config.yaml
n_head: 2
qk_norm: false
steps: 4386
MLP neurons of a small language model. Each row is named by its layer, matrix (gate and up: input weights; down: output weights) and neuron, and shows model dimensions 80-143. Each number is 50 + 12 x the weight over its row's rms, rounded and kept within 0 to 99. A neuron's up and down rows have the sign that makes its largest values positive.
After each neuron's rows, "fires before" lists the tokens most often just after its 100 highest values on Wikipedia text that the model never trained on. A number after a token or word is its count.

L5.gate325:73 59 65 37 46 42 41 56 44 51 41 50 62 49 46 63 44 35 69 66 34 38 48 40 60 34 39 40 61 47 45 74 53 53 54 48 55 59 25 41 64 63 47 22 50 46 39 62 50 60 37 67 54 40 62 31 63 51 56 36 42 38 45 54
L5.up325:41 49 72 63 60 58 61 60 50 62 42 51 67 27 63 43 38 58 62 64 55 58 50 50 62 44 47 49 51 39 37 57 48 37 46 43 32 45 52 56 37 52 38 72 20 35 40 46 44 48 51 40 68 42 53 43 66 62 65 35 56 56 55 59
L5.down325:74 52 73 40 61 53 24 53 18 60 54 46 55 59 46 70 56 44 35 36 40 32 49 51 46 45 28 55 54 54 51 62 48 66 51 43 57 57 18 58 75 56 63 29 75 56 48 47 25 57 64 52 54 55 52 55 48 36 52 46 43 51 44 51
fires before: " |" 45, ";" 26, ":" 9

L3.gate26:63 68 24 52 49 55 60 35 66 42 69 31 50 37 40 51 34 73 52 28 28 42 57 59 62 53 43 60 40 51 58 68 51 57 47 58 38 41 58 82 69 41 43 66 60 59 43 61 73 41 59 48 46 54 48 62 48 52 57 61 40 60 55 49
L3.up26:57 58 42 42 66 41 55 45 44 42 59 63 63 63 49 38 51 45 10 54 45 50 38 59 54 39 40 45 42 39 61 54 42 55 34 71 66 48 50 57 65 44 56 59 30 56 35 57 58 48 38 58 61 35 26 67 61 43 34 45 49 51 41 43
L3.down26:68 57 56 52 38 32 44 78 47 25 57 57 55 57 61 29 44 54 51 39 62 33 45 44 45 52 28 53 59 42 46 52 57 40 50 39 59 67 65 47 57 63 53 53 41 79 40 60 49 46 72 60 48 33 42 46 38 43 47 49 31 62 42 68
fires before: "s" 62

L3.gate384:73 43 61 62 45 56 86 49 28 51 48 68 56 47 37 53 65 49 70 64 46 55 31 58 52 39 37 41 38 50 44 44 63 48 44 56 33 54 46 44 64 43 53 58 43 37 46 54 50 50 59 29 36 61 50 57 32 39 40 62 48 53 36 37
L3.up384:51 54 24 35 51 31 57 48 56 47 33 62 62 72 48 36 56 52 43 38 67 35 42 49 63 54 51 57 54 44 48 61 55 17 56 31 53 22 42 78 52 44 80 53 41 48 19 32 29 50 33 64 39 54 41 61 44 40 66 34 51 45 49 52
L3.down384:43 65 38 33 63 48 56 57 80 48 51 68 59 47 57 35 36 51 45 34 40 40 45 30 51 35 33 47 46 53 67 56 45 14 53 52 64 17 55 53 39 60 68 50 51 58 32 41 29 50 54 79 68 68 59 56 48 48 79 52 61 45 56 52
fires before: "-" 76, "|" 8

L5.gate465:59 40 65 72 44 45 73 49 64 60 45 58 56 35 50 53 53 82 57 72 49 44 34 50 66 61 54 76 33 48 53 33 41 47 57 43 30 52 65 40 47 54 56 42 66 60 23 46 46 44 41 47 71 49 47 65 63 39 46 47 51 40 58 48
L5.up465:56 54 36 63 25 41 50 61 35 73 39 35 20 53 53 38 56 53 50 61 52 68 34 41 58 38 61 39 47 32 63 54 56 37 56 34 51 47 45 54 60 31 46 54 57 37 46 50 57 28 65 50 52 48 53 40 43 50 46 39 47 54 35 64
L5.down465:44 72 52 39 49 54 38 54 56 32 56 37 74 32 35 45 46 30 40 20 54 41 53 49 32 47 43 39 59 38 33 54 48 50 39 68 52 28 73 47 46 49 43 46 53 41 82 53 35 72 55 41 38 55 52 49 51 57 51 72 48 50 56 55
fires before: " |" 60, "s" 7, "%" 5

L2.gate451:71 44 33 32 58 72 42 32 37 62 42 32 53 41 33 32 73 26 49 63 52 61 59 45 44 20 46 47 51 65 46 60 45 54 53 45 41 58 72 36 56 41 52 41 64 33 40 58 39 49 61 56 39 46 36 24 49 39 52 52 60 46 69 50
L2.up451:56 67 53 41 40 56 54 43 55 59 34 58 45 49 44 54 55 39 53 48 33 65 59 43 66 79 30 48 43 52 35 38 42 55 53 54 20 28 45 52 50 37 48 44 50 62 68 40 60 50 56 57 41 51 59 49 51 47 68 59 51 29 38 46
L2.down451:52 26 61 52 57 44 47 48 54 66 60 64 44 34 30 51 65 60 43 64 25 69 29 67 49 24 45 57 55 47 46 61 55 40 60 54 61 40 79 49 42 44 58 48 42 47 30 41 60 52 50 51 54 52 56 31 56 52 31 30 35 39 67 54
fires before: "\n" 46, "=" 38, "\n\n" 16

L3.gate2:41 37 50 32 55 69 49 40 48 55 38 53 38 57 43 49 69 55 48 43 45 50 41 57 66 48 75 59 46 52 65 50 52 50 34 64 66 41 36 50 51 21 46 31 45 49 68 19 39 62 31 52 45 42 56 42 62 39 39 56 43 43 45 66
L3.up2:65 33 48 36 54 72 29 33 56 56 42 53 39 68 53 44 67 41 57 39 52 48 51 71 61 49 37 54 45 49 28 64 62 51 49 42 54 40 67 64 57 38 53 58 54 61 64 44 49 46 33 57 54 57 49 66 51 46 63 45 66 31 64 77
L3.down2:53 45 66 89 62 45 43 48 47 47 45 40 28 57 54 54 54 51 53 50 68 62 33 56 48 55 46 63 92 55 66 42 58 66 58 50 56 34 32 63 35 40 42 67 29 29 49 37 65 56 59 72 54 65 56 36 20 39 68 58 30 52 48 42
fires before: " of" 26, "." 14, " and" 11, "," 6, " in" 5, "s" 4

L3.gate420:58 51 73 40 37 47 57 72 37 37 51 43 54 66 50 47 66 55 59 50 69 50 62 44 64 62 50 45 41 55 49 29 54 46 49 49 45 47 56 43 33 45 57 45 70 59 58 55 45 67 35 52 56 51 63 50 41 60 57 57 44 38 63 78
L3.up420:50 54 67 43 55 61 43 76 48 36 45 45 47 38 56 49 37 34 75 53 56 54 43 60 54 51 58 60 25 58 56 34 59 41 57 60 33 53 76 45 19 50 45 38 43 58 45 67 39 58 57 42 42 43 51 42 42 66 36 47 64 64 45 42
L3.down420:43 44 42 59 70 55 39 37 58 45 44 39 44 67 53 39 37 28 60 50 53 36 56 59 51 52 28 60 40 55 40 33 39 74 45 51 34 60 48 37 23 34 36 63 40 49 64 52 33 59 60 48 28 42 50 46 46 45 24 52 72 49 43 36
fires before: "\n" 37, "  " 21, " ?" 8, " 3" 4

L2.gate77:46 45 70 52 36 59 49 47 53 52 65 49 48 50 52 69 71 46 52 47 50 74 52 56 58 66 30 44 40 47 41 53 46 51 55 33 62 47 61 63 38 48 44 51 64 63 64 48 33 50 62 51 42 62 50 49 33 56 52 64 42 55 42 42
L2.up77:34 56 38 37 24 57 44 44 55 31 35 61 54 50 58 63 38 62 49 59 61 49 55 53 35 46 71 39 55 53 48 70 50 58 36 45 44 43 28 47 52 33 40 59 44 55 45 48 27 43 28 40 34 65 25 58 54 52 63 41 43 69 41 48
L2.down77:35 53 51 59 32 50 50 56 61 32 32 42 57 44 44 49 44 75 55 46 63 38 57 56 25 52 61 48 57 47 59 65 37 45 48 46 47 40 24 45 39 27 48 64 31 59 46 43 34 51 33 32 53 71 32 53 47 47 71 48 49 70 41 58
fires before: "\n" 20, " -" 13, "." 13, "le" 10, "raph" 7, "," 4

L2.gate319:66 82 72 45 45 62 70 69 58 37 45 49 49 50 52 51 56 36 39 27 41 44 48 29 43 46 68 62 55 54 49 39 44 64 54 47 48 57 60 62 46 69 61 49 39 39 53 48 58 51 54 39 43 49 50 51 54 56 55 38 55 51 13 54
L2.up319:43 57 40 60 48 42 57 74 67 53 55 55 72 42 51 69 59 67 46 68 45 56 46 31 65 61 45 39 46 55 39 66 42 44 40 34 24 65 65 39 31 59 40 27 40 24 51 61 53 41 43 39 53 61 48 54 63 55 54 42 71 43 54 52
L2.down319:47 59 40 43 43 45 63 81 68 59 46 59 63 55 50 67 55 76 36 58 48 57 38 21 65 65 46 50 43 41 48 61 43 50 42 44 27 68 74 52 35 72 45 30 48 17 43 59 62 48 45 27 45 64 51 55 59 48 59 48 74 40 51 51
fires before: "-" 100

L3.gate307:64 24 33 62 40 54 42 60 72 57 51 65 72 61 41 42 53 52 68 64 68 33 62 42 43 65 43 48 73 38 33 55 44 48 65 61 57 49 53 52 47 45 36 64 45 71 62 55 49 47 38 44 77 49 43 43 69 66 59 36 42 57 54 40
L3.up307:41 42 62 67 70 66 20 68 55 65 32 48 57 33 56 61 36 53 56 61 40 62 39 53 31 53 44 39 72 56 54 56 27 33 54 42 43 49 56 34 57 35 42 61 42 52 57 54 40 58 36 40 52 42 69 49 33 35 36 56 61 29 68 62
L3.down307:45 67 63 28 42 36 71 43 25 34 63 25 32 48 52 57 56 38 42 44 42 53 50 53 54 35 54 50 29 55 59 49 61 46 27 43 50 55 47 53 45 55 63 45 42 34 34 33 50 51 65 62 27 47 61 55 50 48 47 55 61 43 54 67
fires before: " |" 27, "s" 10, ";" 6, " to" 5, "r" 4

L3.gate330:43 45 66 48 47 56 48 65 40 33 62 49 47 57 57 29 41 42 57 33 41 40 60 67 57 55 47 74 25 26 67 38 37 48 65 60 45 58 35 31 66 41 38 54 56 34 52 71 49 51 61 63 71 51 29 56 38 55 35 60 51 58 47 44
L3.up330:32 39 66 42 49 50 37 59 37 39 63 72 37 61 35 50 41 37 42 46 37 59 45 70 52 37 34 68 35 46 62 43 51 50 63 52 37 49 50 37 57 45 39 28 46 36 59 54 57 52 43 31 57 66 41 50 44 45 46 61 61 42 29 41
L3.down330:51 33 57 38 47 65 45 34 33 44 52 65 33 56 42 62 49 32 70 52 30 44 59 52 51 49 49 49 44 56 46 46 46 43 39 59 21 49 57 38 52 62 16 29 54 23 55 35 43 58 47 49 37 55 36 41 41 42 45 49 55 54 31 35
fires before: "\n" 41, "  " 17, "\n\n" 4

L5.gate108:56 55 45 56 62 33 68 27 45 52 39 59 84 35 48 55 61 58 39 55 55 43 36 38 64 39 39 41 52 62 58 31 33 43 76 43 67 68 44 46 60 31 59 34 71 67 52 63 50 55 62 64 49 41 57 36 45 55 73 48 45 46 43 40
L5.up108:71 58 22 49 49 55 50 37 57 50 49 63 50 42 39 65 58 63 45 42 56 34 27 73 52 53 67 83 47 40 48 45 59 71 60 58 64 35 52 50 59 36 23 45 49 47 74 37 46 47 69 53 66 63 41 52 45 40 60 57 39 56 59 46
L5.down108:61 53 27 67 63 53 44 54 55 50 46 44 61 53 54 55 44 54 54 69 39 59 36 45 66 72 58 36 31 68 59 41 43 51 57 30 42 64 50 41 19 32 63 41 69 63 43 61 47 53 45 58 48 39 47 37 57 81 41 29 54 54 60 42
fires before: "," 63, " he" 7

L5.gate411:69 46 62 41 36 58 47 53 68 51 19 46 29 49 29 38 56 27 54 69 45 49 45 69 54 38 51 51 37 59 57 70 40 43 46 59 51 50 53 48 76 25 27 45 62 66 63 49 46 59 44 62 53 45 46 52 43 59 45 48 52 46 40 56
L5.up411:52 68 35 56 48 50 57 43 61 34 56 42 42 41 56 45 62 51 43 45 51 34 61 49 46 57 39 62 66 36 42 52 38 53 37 58 59 53 52 48 60 55 55 59 43 66 46 52 47 58 34 55 52 30 31 47 40 54 55 58 33 69 41 25
L5.down411:62 40 48 73 54 38 42 42 52 35 65 38 64 67 46 62 63 57 47 46 59 54 44 30 60 71 52 59 57 25 42 55 58 56 56 53 56 49 36 68 29 60 71 64 58 70 70 40 49 49 60 58 39 49 61 31 66 46 47 69 43 48 45 62
fires before: " |" 36, ":" 9, ";" 8, "\n" 5, " of" 4

L3.gate433:32 52 40 64 51 46 36 23 48 61 51 30 43 49 54 39 44 61 56 40 38 37 65 57 53 44 41 41 64 46 43 62 37 41 67 48 56 37 46 60 64 66 51 44 60 67 35 34 61 51 59 53 39 53 35 40 40 43 52 49 44 34 62 65
L3.up433:49 65 33 52 40 68 43 47 51 50 51 44 64 58 46 49 55 52 36 48 56 12 69 64 62 54 25 42 51 34 63 62 53 47 44 41 43 42 52 51 27 89 61 57 53 50 58 46 54 63 53 40 55 59 49 33 56 75 51 56 37 40 18 52
L3.down433:55 57 53 70 59 62 46 56 53 60 56 61 48 53 68 60 66 48 60 51 56 63 48 29 30 43 46 64 56 51 40 48 41 31 46 40 43 68 60 51 49 22 50 50 42 52 59 45 44 36 45 62 59 38 50 65 47 20 63 44 67 60 61 61
fires before: "-" 26, " %" 11, "y" 7, "  " 7, "," 5

L5.gate334:52 54 50 58 51 37 52 13 68 67 37 40 30 40 52 40 28 45 66 52 28 40 48 48 48 48 41 61 52 50 41 54 52 61 45 38 42 58 51 25 55 54 63 50 34 57 46 45 55 44 57 48 46 56 45 51 54 30 40 52 37 46 58 44
L5.up334:64 37 49 50 41 60 50 52 48 54 44 46 54 22 37 71 38 47 34 51 55 64 60 75 61 46 53 58 47 49 49 65 31 55 55 58 21 47 50 46 51 38 37 46 58 47 39 38 53 58 42 39 50 62 35 42 58 54 60 42 44 77 50 34
L5.down334:38 67 68 59 55 34 48 20 62 43 47 56 49 52 71 47 30 62 67 46 59 58 53 43 65 71 55 68 51 35 41 60 54 53 50 47 50 66 48 36 60 54 61 48 29 41 48 63 42 54 61 38 48 38 58 57 52 39 46 56 48 48 51 46
fires before: "=" 98

L2.gate213:69 56 45 50 60 66 66 30 57 69 60 48 73 42 71 52 82 43 74 55 46 59 66 36 39 29 68 37 60 63 41 61 62 56 78 52 75 26 41 62 50 48 83 57 51 55 47 40 60 49 53 43 39 56 52 53 43 58 73 48 64 53 54 38
L2.up213:59 47 39 37 52 45 48 38 60 42 35 65 62 22 66 36 66 38 59 58 48 54 42 47 48 32 85 62 37 63 60 55 56 42 55 51 57 46 52 64 43 60 57 49 26 59 41 39 50 41 57 55 39 69 57 62 43 46 56 46 53 64 40 53
L2.down213:48 41 51 45 36 51 33 63 42 37 37 58 39 45 35 36 41 61 38 47 67 41 47 58 63 63 43 43 48 41 56 34 38 45 30 54 35 75 77 47 43 53 46 52 56 37 47 65 50 34 48 60 53 50 68 60 41 51 18 69 17 46 39 50
fires before: "=" 61, "In" 6, "The" 6

L2.gate468:39 64 69 77 50 46 39 62 38 47 64 41 40 77 52 37 37 52 50 61 52 33 57 34 62 33 54 52 46 49 75 27 78 65 42 39 68 57 45 59 36 52 41 58 38 55 50 79 62 39 41 38 47 42 39 46 57 57 40 74 48 49 50 63
L2.up468:64 55 46 31 51 54 46 58 55 45 52 45 36 43 42 72 46 52 58 44 58 67 58 48 77 47 42 15 41 45 53 40 74 57 67 51 47 48 30 54 52 40 55 56 55 21 48 47 52 66 56 55 45 40 43 23 62 50 47 53 40 41 57 53
L2.down468:52 57 34 40 71 37 50 43 41 49 57 36 41 40 44 56 65 45 51 44 71 55 64 58 77 41 48 34 38 49 46 57 58 33 57 64 60 39 52 59 51 45 52 49 40 34 57 39 32 67 53 43 43 66 67 25 35 44 47 24 58 50 43 31
fires before: "|" 44, "-" 21, "S" 6

L5.gate69:62 38 45 46 50 52 54 53 52 37 39 50 60 53 53 53 61 34 53 42 44 57 32 39 53 44 42 62 46 67 44 67 56 68 32 22 65 61 66 42 82 66 48 48 54 43 56 43 44 58 67 51 53 56 67 65 40 63 65 55 55 52 57 47
L5.up69:63 56 34 48 30 59 59 49 49 67 46 44 66 42 44 38 54 40 31 47 51 37 51 59 74 67 59 43 34 39 40 53 46 55 50 21 59 47 59 52 66 72 77 43 50 49 58 46 27 46 56 46 60 67 44 33 46 61 50 65 36 41 62 46
L5.down69:45 45 62 64 40 43 47 47 55 22 56 60 54 68 41 53 52 44 61 44 49 72 47 34 29 43 40 55 78 51 60 20 63 42 45 64 44 60 69 47 64 52 59 34 22 33 40 50 49 60 70 44 47 54 69 56 65 48 52 61 46 53 49 51
fires before: " |" 27, ":" 24, "s" 11, "(" 7

L5.gate488:46 53 34 29 32 53 34 57 41 46 37 55 47 56 59 43 61 46 29 39 64 54 42 55 49 28 37 53 65 39 31 56 56 36 46 50 53 69 52 53 47 48 52 37 55 50 53 63 24 55 60 46 50 41 38 43 54 50 60 67 20 60 34 46
L5.up488:60 52 40 46 52 40 35 28 46 63 42 62 42 71 68 54 53 41 45 40 44 39 34 46 36 44 29 56 53 30 47 57 52 45 38 42 48 50 49 45 50 53 64 48 65 52 49 32 55 47 31 43 52 54 42 71 52 57 23 43 29 54 47 53
L5.down488:57 58 53 43 65 59 45 56 51 44 41 43 54 41 38 56 66 48 46 58 53 63 33 29 30 43 63 30 39 45 69 73 67 36 29 60 39 65 61 51 43 55 41 49 41 62 49 45 37 47 64 49 34 48 53 39 48 49 44 42 57 67 47 59
fires before: "=" 100

L2.gate448:58 50 20 38 53 60 43 33 44 64 41 49 50 66 53 30 54 63 45 39 46 63 49 61 65 60 16 47 60 55 48 73 46 50 63 59 46 28 33 56 71 39 37 53 66 48 54 43 56 59 56 42 45 48 49 40 48 32 51 60 44 41 63 63
L2.up448:31 44 42 17 52 49 56 52 45 36 48 50 53 38 52 23 36 42 63 53 41 73 41 63 46 42 35 56 63 81 55 49 49 58 60 78 56 54 50 47 67 44 40 63 42 70 44 47 69 58 39 35 52 43 38 37 54 49 46 71 32 40 32 42
L2.down448:38 43 73 51 48 46 60 71 55 38 48 46 46 38 54 65 43 32 47 50 55 48 65 45 35 43 72 60 42 56 35 46 55 46 44 57 56 73 62 48 35 50 59 49 27 55 64 43 58 41 21 53 54 51 54 46 44 64 47 50 40 47 28 29
fires before: " as" 28, " |" 18, "s" 6, "r" 6

L3.gate204:62 43 60 45 41 29 40 60 46 46 62 49 64 59 52 44 62 58 43 47 45 28 52 45 48 58 51 33 44 53 61 48 65 51 47 41 49 34 62 51 37 45 54 41 59 44 58 50 48 49 33 51 55 64 50 59 59 69 64 39 39 40 46 74
L3.up204:66 60 70 52 30 52 62 59 46 46 65 60 56 56 44 53 50 50 47 39 46 60 47 72 45 71 55 41 50 50 55 42 62 42 44 44 54 57 68 43 40 40 77 47 33 59 53 42 39 61 54 43 64 70 65 65 58 75 30 30 43 65 56 65
L3.down204:37 29 41 68 42 49 44 48 53 49 34 47 08 58 49 56 51 20 58 32 45 46 64 56 41 53 43 79 42 27 56 54 48 62 51 41 31 62 42 47 43 42 42 38 55 60 61 43 36 54 52 31 33 31 48 32 53 51 61 67 61 57 64 28
fires before: "\n" 46, "  " 9, " 0" 7, "\n\n" 5, " ?" 5

L3.gate29:49 65 54 74 47 68 54 50 80 56 37 55 49 68 63 48 40 55 63 53 64 49 58 61 53 31 55 56 48 40 50 33 58 39 46 47 61 61 36 47 45 63 45 62 56 52 60 47 41 31 65 38 42 35 56 45 57 47 44 47 43 57 42 45
L3.up29:49 54 40 87 43 55 75 42 42 58 53 63 48 56 53 46 52 61 47 50 59 44 66 56 58 37 49 41 47 49 66 44 58 37 56 55 48 39 49 69 53 44 62 55 58 48 67 36 62 33 33 65 62 40 60 43 53 39 64 43 39 36 67 37
L3.down29:71 28 63 42 56 28 26 54 25 36 60 32 56 29 34 53 69 54 34 54 47 65 55 31 48 55 51 65 48 55 50 54 62 55 62 51 57 50 43 47 51 45 53 53 48 55 48 58 38 57 47 64 61 78 48 51 51 61 51 55 39 58 74 56
fires before: "=" 85